Weights of a small GPT-style language model, trained from scratch on English Wikipedia: 12 layers, tied embeddings.
MLP neurons of a small language model. Each row is named by its layer, matrix (up: input weights; down: output weights) and neuron, and shows model dimensions 80-207. Each number is 200 + 40 x the weight over its row's rms, rounded and kept within 0 to 999.
After each neuron's rows, "fires on" lists the tokens most often at its 100 highest values on Wikipedia text that the model never trained on.

L8.up473,203,200,229,168,193,147,198,250,239,221,185,203,164,209,301,238,182,231,168,208,225,208,229,209,172,165,192,237,175,214,159,230,238,255,214,193,215,236,178,206,146,158,218,255,211,280,137,92,103,219,231,205,111,237,226,206,198,217,184,147,234,161,209,241,274,255,298,190,125,168,233,211,164,139,162,168,249,260,177,174,270,262,300,215,250,259,165,288,163,173,174,235,196,195,206,199,84,185,241,198,203,174,187,244,250,160,160,190,199,223,267,205,162,185,223,184,188,205,247,196,216,192,201,327,234,160,263,164
L8.down473,218,167,207,186,179,226,116,172,167,179,291,287,201,212,215,157,236,165,209,222,154,249,216,194,259,214,202,184,195,196,303,78,158,171,222,200,258,165,219,177,186,225,197,173,174,204,202,147,167,136,182,226,238,188,145,198,246,143,182,253,122,218,234,88,221,187,149,130,201,253,152,183,282,235,256,204,146,189,214,184,183,171,183,136,167,194,198,128,109,205,150,225,244,267,244,163,221,167,196,223,141,218,161,91,285,196,173,277,249,186,220,181,268,165,227,210,173,195,166,219,140,188,213,197,229,156,185,216
fires on: "The", " the", ",", "s", "."

L8.up27,257,189,161,164,189,100,160,180,207,228,143,222,230,240,258,189,190,219,140,141,198,166,215,273,195,219,200,118,248,211,210,158,216,225,207,182,229,234,148,249,178,193,229,179,210,156,181,182,190,171,169,261,207,182,240,162,196,247,228,137,229,147,184,193,286,140,247,184,247,206,201,196,263,193,259,212,201,192,231,208,164,189,273,173,188,218,250,232,193,202,164,137,194,211,238,283,203,174,119,199,220,230,237,227,237,177,243,183,253,189,211,188,152,279,188,184,180,169,254,234,250,171,201,185,205,249,209,196
L8.down27,162,152,204,273,190,181,176,213,218,162,144,235,247,241,192,156,134,153,166,214,160,200,271,159,233,223,161,184,239,250,246,200,174,238,235,219,237,195,229,243,163,188,219,172,165,194,124,183,290,270,221,133,194,182,199,200,252,255,203,189,187,200,250,188,207,178,223,203,215,185,134,171,274,148,269,203,196,271,215,243,227,171,139,197,213,232,206,202,241,210,150,189,236,176,266,205,176,217,167,172,195,193,133,200,133,268,213,183,208,235,213,246,197,151,202,257,245,225,231,193,200,143,176,210,164,146,151,182
fires on: ".", "al", "ary", "able", "ect", "ive"

L8.up1018,285,153,168,250,179,272,177,190,187,243,138,202,181,242,176,197,168,212,185,135,177,211,124,238,145,71,172,274,219,191,180,217,195,129,243,209,260,130,101,261,237,179,216,189,165,221,200,179,165,163,246,72,200,165,203,159,166,172,173,173,156,236,248,155,157,214,184,222,278,245,244,207,234,205,254,165,184,189,206,227,173,183,216,158,229,186,197,266,153,200,148,128,198,214,208,219,219,252,215,166,217,177,121,193,231,199,190,232,204,202,202,189,230,278,217,243,252,264,160,184,282,211,237,201,222,270,207,163
L8.down1018,160,246,157,335,186,209,180,213,243,243,198,235,140,172,218,259,193,217,288,201,141,196,197,186,160,231,204,207,165,134,311,204,116,225,183,255,148,206,246,172,267,200,130,228,174,224,180,205,186,231,157,175,235,238,228,219,238,198,171,222,223,195,152,255,218,196,240,214,194,211,189,219,238,187,156,232,140,264,121,239,186,243,166,243,232,201,258,245,242,217,146,175,117,196,173,185,279,205,185,221,213,243,189,129,199,158,93,186,172,197,158,168,181,223,227,233,137,192,194,142,153,172,256,130,226,202,183,198
fires on: "===", "==", " ===", " was", "-"

L8.up1158,228,191,174,185,186,127,208,256,233,246,221,162,238,185,237,191,98,236,293,179,113,155,189,164,170,107,234,164,213,185,169,252,162,151,192,205,196,211,130,231,157,225,177,258,212,208,229,168,195,153,251,154,188,264,243,196,144,147,207,137,215,198,200,171,188,132,227,167,294,210,178,260,220,190,202,176,229,126,139,139,183,248,268,251,219,269,202,198,92,224,180,116,201,198,191,247,254,185,196,195,198,267,204,331,249,226,264,215,182,220,165,175,140,216,172,223,187,160,151,229,166,225,291,221,226,161,153,234
L8.down1158,238,147,229,166,223,149,239,252,251,174,203,155,226,229,195,166,224,158,162,173,247,181,175,176,115,176,230,239,152,286,180,195,156,174,313,136,265,211,216,268,181,231,172,239,180,169,162,155,166,204,267,151,137,190,195,150,182,292,204,158,247,216,177,176,198,204,195,177,205,130,244,248,172,137,247,125,174,166,201,287,170,142,149,248,187,311,164,158,200,170,221,246,153,182,195,107,129,243,231,178,187,231,175,167,241,173,211,198,192,215,180,225,225,126,184,211,136,146,246,218,193,173,253,197,217,225,91,214
fires on: ".", "ón", " his"

L5.up370,240,153,257,183,226,216,202,186,167,161,211,210,176,313,158,260,242,205,184,266,263,203,167,193,120,210,234,198,122,156,217,172,203,196,172,251,223,194,141,125,223,178,184,183,120,257,181,156,181,189,185,223,230,125,224,157,138,253,241,180,199,235,195,170,297,136,283,148,168,214,225,115,259,120,159,142,205,212,205,220,255,252,173,212,156,141,194,208,104,209,156,200,184,212,119,213,147,168,169,200,285,159,119,128,182,226,113,251,205,214,239,225,172,210,178,218,183,253,174,184,197,178,188,238,255,306,271,267
L5.down370,226,174,160,218,210,141,191,228,197,164,237,170,212,196,182,254,182,194,214,292,248,202,230,199,262,240,233,238,199,194,142,272,139,169,219,254,182,157,207,169,134,198,216,174,205,202,222,217,147,215,195,211,150,208,198,158,196,203,229,249,133,247,183,189,168,227,171,199,191,159,94,175,258,201,267,241,195,121,230,169,185,140,259,236,158,178,233,189,193,173,253,220,312,187,205,257,217,159,238,195,135,209,134,107,224,161,140,160,195,191,144,178,196,201,202,182,245,204,288,219,191,180,131,178,246,162,198,165
fires on: " the", ",", "The", "ding", " that"

L4.up707,194,196,219,182,179,193,226,236,196,181,196,148,185,89,186,219,170,270,234,163,142,230,243,229,223,227,243,163,211,156,167,275,170,180,217,247,184,173,187,256,118,284,252,230,250,204,188,203,250,209,178,198,167,212,146,222,210,215,207,182,206,188,186,216,275,268,229,207,210,164,180,192,165,171,178,190,254,179,202,206,217,240,253,208,218,198,171,178,195,114,150,151,211,181,220,185,167,234,182,151,211,218,184,251,176,124,147,196,221,175,202,180,147,256,184,243,111,190,203,341,292,174,211,224,267,151,252,188
L4.down707,233,227,193,163,185,172,227,207,174,213,214,223,145,243,163,202,153,176,135,194,276,248,192,151,232,89,246,169,127,265,237,221,209,208,180,218,168,208,164,254,192,138,205,204,181,204,159,218,124,197,249,214,238,206,276,204,270,215,216,166,182,198,96,159,225,186,182,204,205,241,249,207,154,238,190,166,251,216,209,230,246,180,168,234,226,246,210,215,206,188,185,176,203,175,204,218,179,243,191,127,123,182,162,166,231,176,143,242,209,250,214,248,202,150,226,194,291,190,248,162,171,235,176,179,237,228,213,201
fires on: "."

L7.up871,166,209,205,171,230,218,162,183,202,158,151,234,179,196,208,225,268,200,230,165,240,214,185,215,194,218,299,172,203,224,207,92,217,212,259,175,277,265,137,143,199,189,158,131,169,202,237,233,201,274,160,110,190,179,194,135,157,238,190,229,269,238,152,198,191,227,201,247,218,178,180,227,243,230,229,218,236,255,157,104,110,195,182,183,220,237,221,276,171,192,211,108,241,177,236,175,211,189,212,189,115,135,196,197,189,200,184,168,179,172,229,161,202,226,216,185,128,184,171,172,240,311,204,207,195,206,175,187
L7.down871,206,187,138,162,155,199,191,161,222,147,158,240,228,226,253,214,237,171,241,139,221,265,215,181,193,210,187,147,199,200,238,207,172,239,206,173,247,177,222,249,290,192,240,187,242,187,202,179,197,182,244,112,119,253,176,238,158,175,165,211,187,165,276,261,229,257,214,175,194,205,228,215,202,188,290,252,137,226,249,210,214,179,277,224,217,206,181,202,210,155,223,188,157,146,155,206,252,179,304,207,189,198,185,176,187,160,179,156,221,166,142,222,166,148,141,140,172,199,98,192,164,231,180,274,223,237,188,215
fires on: " |", "\n"

L4.up465,221,141,170,187,211,187,161,109,192,222,165,160,210,185,179,248,299,150,182,234,175,238,108,242,189,174,248,227,153,158,182,220,246,74,193,239,180,204,107,189,207,240,197,173,226,161,228,171,197,188,287,181,213,165,163,175,263,212,240,130,199,220,151,184,217,144,217,173,210,226,207,94,256,217,184,272,247,244,243,207,99,145,276,270,184,187,257,230,265,183,154,300,176,215,207,181,197,166,162,228,119,262,234,213,195,203,229,211,171,200,182,192,200,255,195,237,214,137,193,212,196,151,248,145,204,246,224,249
L4.down465,145,191,203,226,240,149,231,150,257,226,199,110,177,252,236,201,235,221,229,138,224,174,171,193,253,255,195,214,235,162,192,172,55,223,236,259,250,222,292,224,303,132,187,154,179,195,215,173,103,171,103,236,123,150,210,222,186,161,175,200,217,149,223,243,202,197,232,187,148,237,258,223,151,160,170,184,240,248,200,223,202,224,175,223,163,243,224,197,149,221,205,165,156,190,173,205,189,264,196,222,239,175,204,175,172,189,154,153,213,166,250,157,159,162,198,201,215,193,184,195,189,265,194,235,159,224,173,207
fires on: "-", "===", "1", "==", ":", "7"

L4.up581,158,253,160,215,228,226,167,197,215,244,225,225,206,229,216,222,136,183,230,286,276,226,158,250,208,165,266,176,233,238,224,165,223,201,230,180,174,237,156,229,203,203,238,211,192,206,138,195,211,246,138,133,209,161,189,184,205,264,228,146,253,175,211,246,225,212,175,230,201,134,183,233,212,276,221,173,251,215,207,181,184,230,144,234,217,182,219,146,251,115,149,120,256,218,214,216,203,193,172,249,281,204,215,161,162,187,132,160,185,178,230,263,160,235,233,178,134,145,224,118,197,241,175,177,159,195,102,218
L4.down581,258,210,169,234,156,171,229,179,147,167,193,169,191,238,247,173,162,164,261,144,130,197,189,222,251,215,233,200,92,166,239,205,175,201,211,257,191,176,242,190,216,240,216,226,165,200,265,196,127,225,270,203,219,173,239,143,191,194,112,238,143,204,241,256,157,147,231,178,201,230,214,169,101,197,193,197,236,176,247,190,276,204,225,159,226,285,218,223,259,211,205,162,149,216,184,207,205,207,196,211,233,224,263,260,151,193,237,147,237,181,109,185,216,152,218,214,178,174,206,224,218,188,195,206,195,180,150,188
fires on: " |", " more", "ac"

L7.up714,241,146,181,231,233,247,154,148,192,260,193,268,138,141,221,130,229,186,157,169,198,192,241,208,157,179,161,164,174,214,198,217,160,211,176,197,186,166,125,214,200,157,248,221,255,212,190,194,206,210,251,172,210,198,228,221,325,170,153,213,191,167,169,186,157,168,196,149,178,242,159,204,233,226,284,276,216,208,213,142,153,303,203,234,281,230,144,198,214,210,198,175,208,146,283,207,252,195,262,137,259,209,187,190,213,219,187,235,221,164,249,235,264,248,168,199,218,246,196,235,271,218,133,295,212,239,226,149
L7.down714,138,203,282,205,193,194,196,183,206,232,198,207,225,227,202,188,224,177,268,252,209,206,201,248,203,230,164,219,212,138,150,226,206,264,222,121,212,141,223,189,164,205,210,195,246,228,164,183,288,223,214,156,172,258,228,193,159,203,154,145,200,159,133,207,232,128,232,235,202,183,230,171,142,157,210,187,192,231,217,221,141,285,239,243,173,232,249,125,254,230,244,181,208,161,182,214,189,168,122,237,259,192,163,193,152,156,198,248,193,251,161,200,221,218,184,250,153,303,239,242,227,228,171,232,121,198,176,153
fires on: " (", " in", " In", "===", "-"

L8.up1081,147,138,90,225,225,181,229,227,148,229,237,185,238,194,210,235,217,195,158,199,222,263,241,240,188,83,140,129,234,244,257,259,223,233,165,141,227,122,175,195,134,218,262,204,216,232,220,214,217,206,148,208,169,250,183,142,217,145,209,206,190,210,241,135,223,200,176,143,174,261,141,229,196,247,188,220,177,197,225,227,153,245,228,184,150,156,154,183,190,163,176,255,168,280,164,267,142,192,104,193,264,246,167,241,109,271,213,268,143,189,188,250,151,146,222,211,190,193,183,255,225,232,151,183,181,209,187,165
L8.down1081,226,190,276,169,159,214,259,198,235,187,184,205,155,204,173,199,162,152,251,192,172,181,171,205,269,200,179,286,169,192,244,151,229,194,264,156,203,162,166,196,218,223,205,246,225,264,207,250,179,270,216,212,219,159,168,224,252,173,98,208,189,167,182,228,174,199,177,240,179,178,230,202,253,177,142,200,118,209,241,175,171,194,184,267,231,163,175,261,223,213,260,230,241,117,200,206,214,250,227,200,129,148,181,252,223,138,187,245,179,260,224,187,272,158,228,208,235,245,131,187,194,154,247,210,228,197,234,226
fires on: " of", "s", " ", "ing"

L4.up1257,164,224,199,212,170,197,238,204,172,228,128,140,130,236,171,236,226,224,191,168,153,173,126,112,109,158,219,202,229,203,193,254,191,153,185,167,190,187,205,274,264,224,209,238,213,112,218,154,249,151,204,232,205,151,172,224,236,250,207,210,299,211,177,181,192,197,258,173,153,275,209,214,223,166,243,170,127,280,138,202,121,211,168,160,165,207,181,248,216,204,200,195,162,261,168,186,228,276,249,238,218,333,142,218,167,212,191,182,186,149,187,204,174,252,166,210,240,174,160,224,188,194,177,150,240,255,267,258
L4.down1257,266,219,126,180,179,229,173,239,175,279,240,236,197,186,194,218,218,142,229,157,217,234,232,217,124,241,257,149,184,198,240,202,174,201,227,239,180,159,258,170,193,176,222,207,189,235,171,199,162,218,194,196,209,194,228,133,268,224,205,231,251,225,256,216,210,168,228,194,259,198,294,213,307,200,202,278,188,235,141,227,206,209,194,249,169,185,207,232,115,149,147,282,186,176,162,234,162,224,278,226,166,204,244,173,182,214,201,212,274,161,300,209,236,236,129,263,203,179,100,217,128,178,137,194,235,217,193,181
fires on: "\n", "9", "-", "===", "0", "con"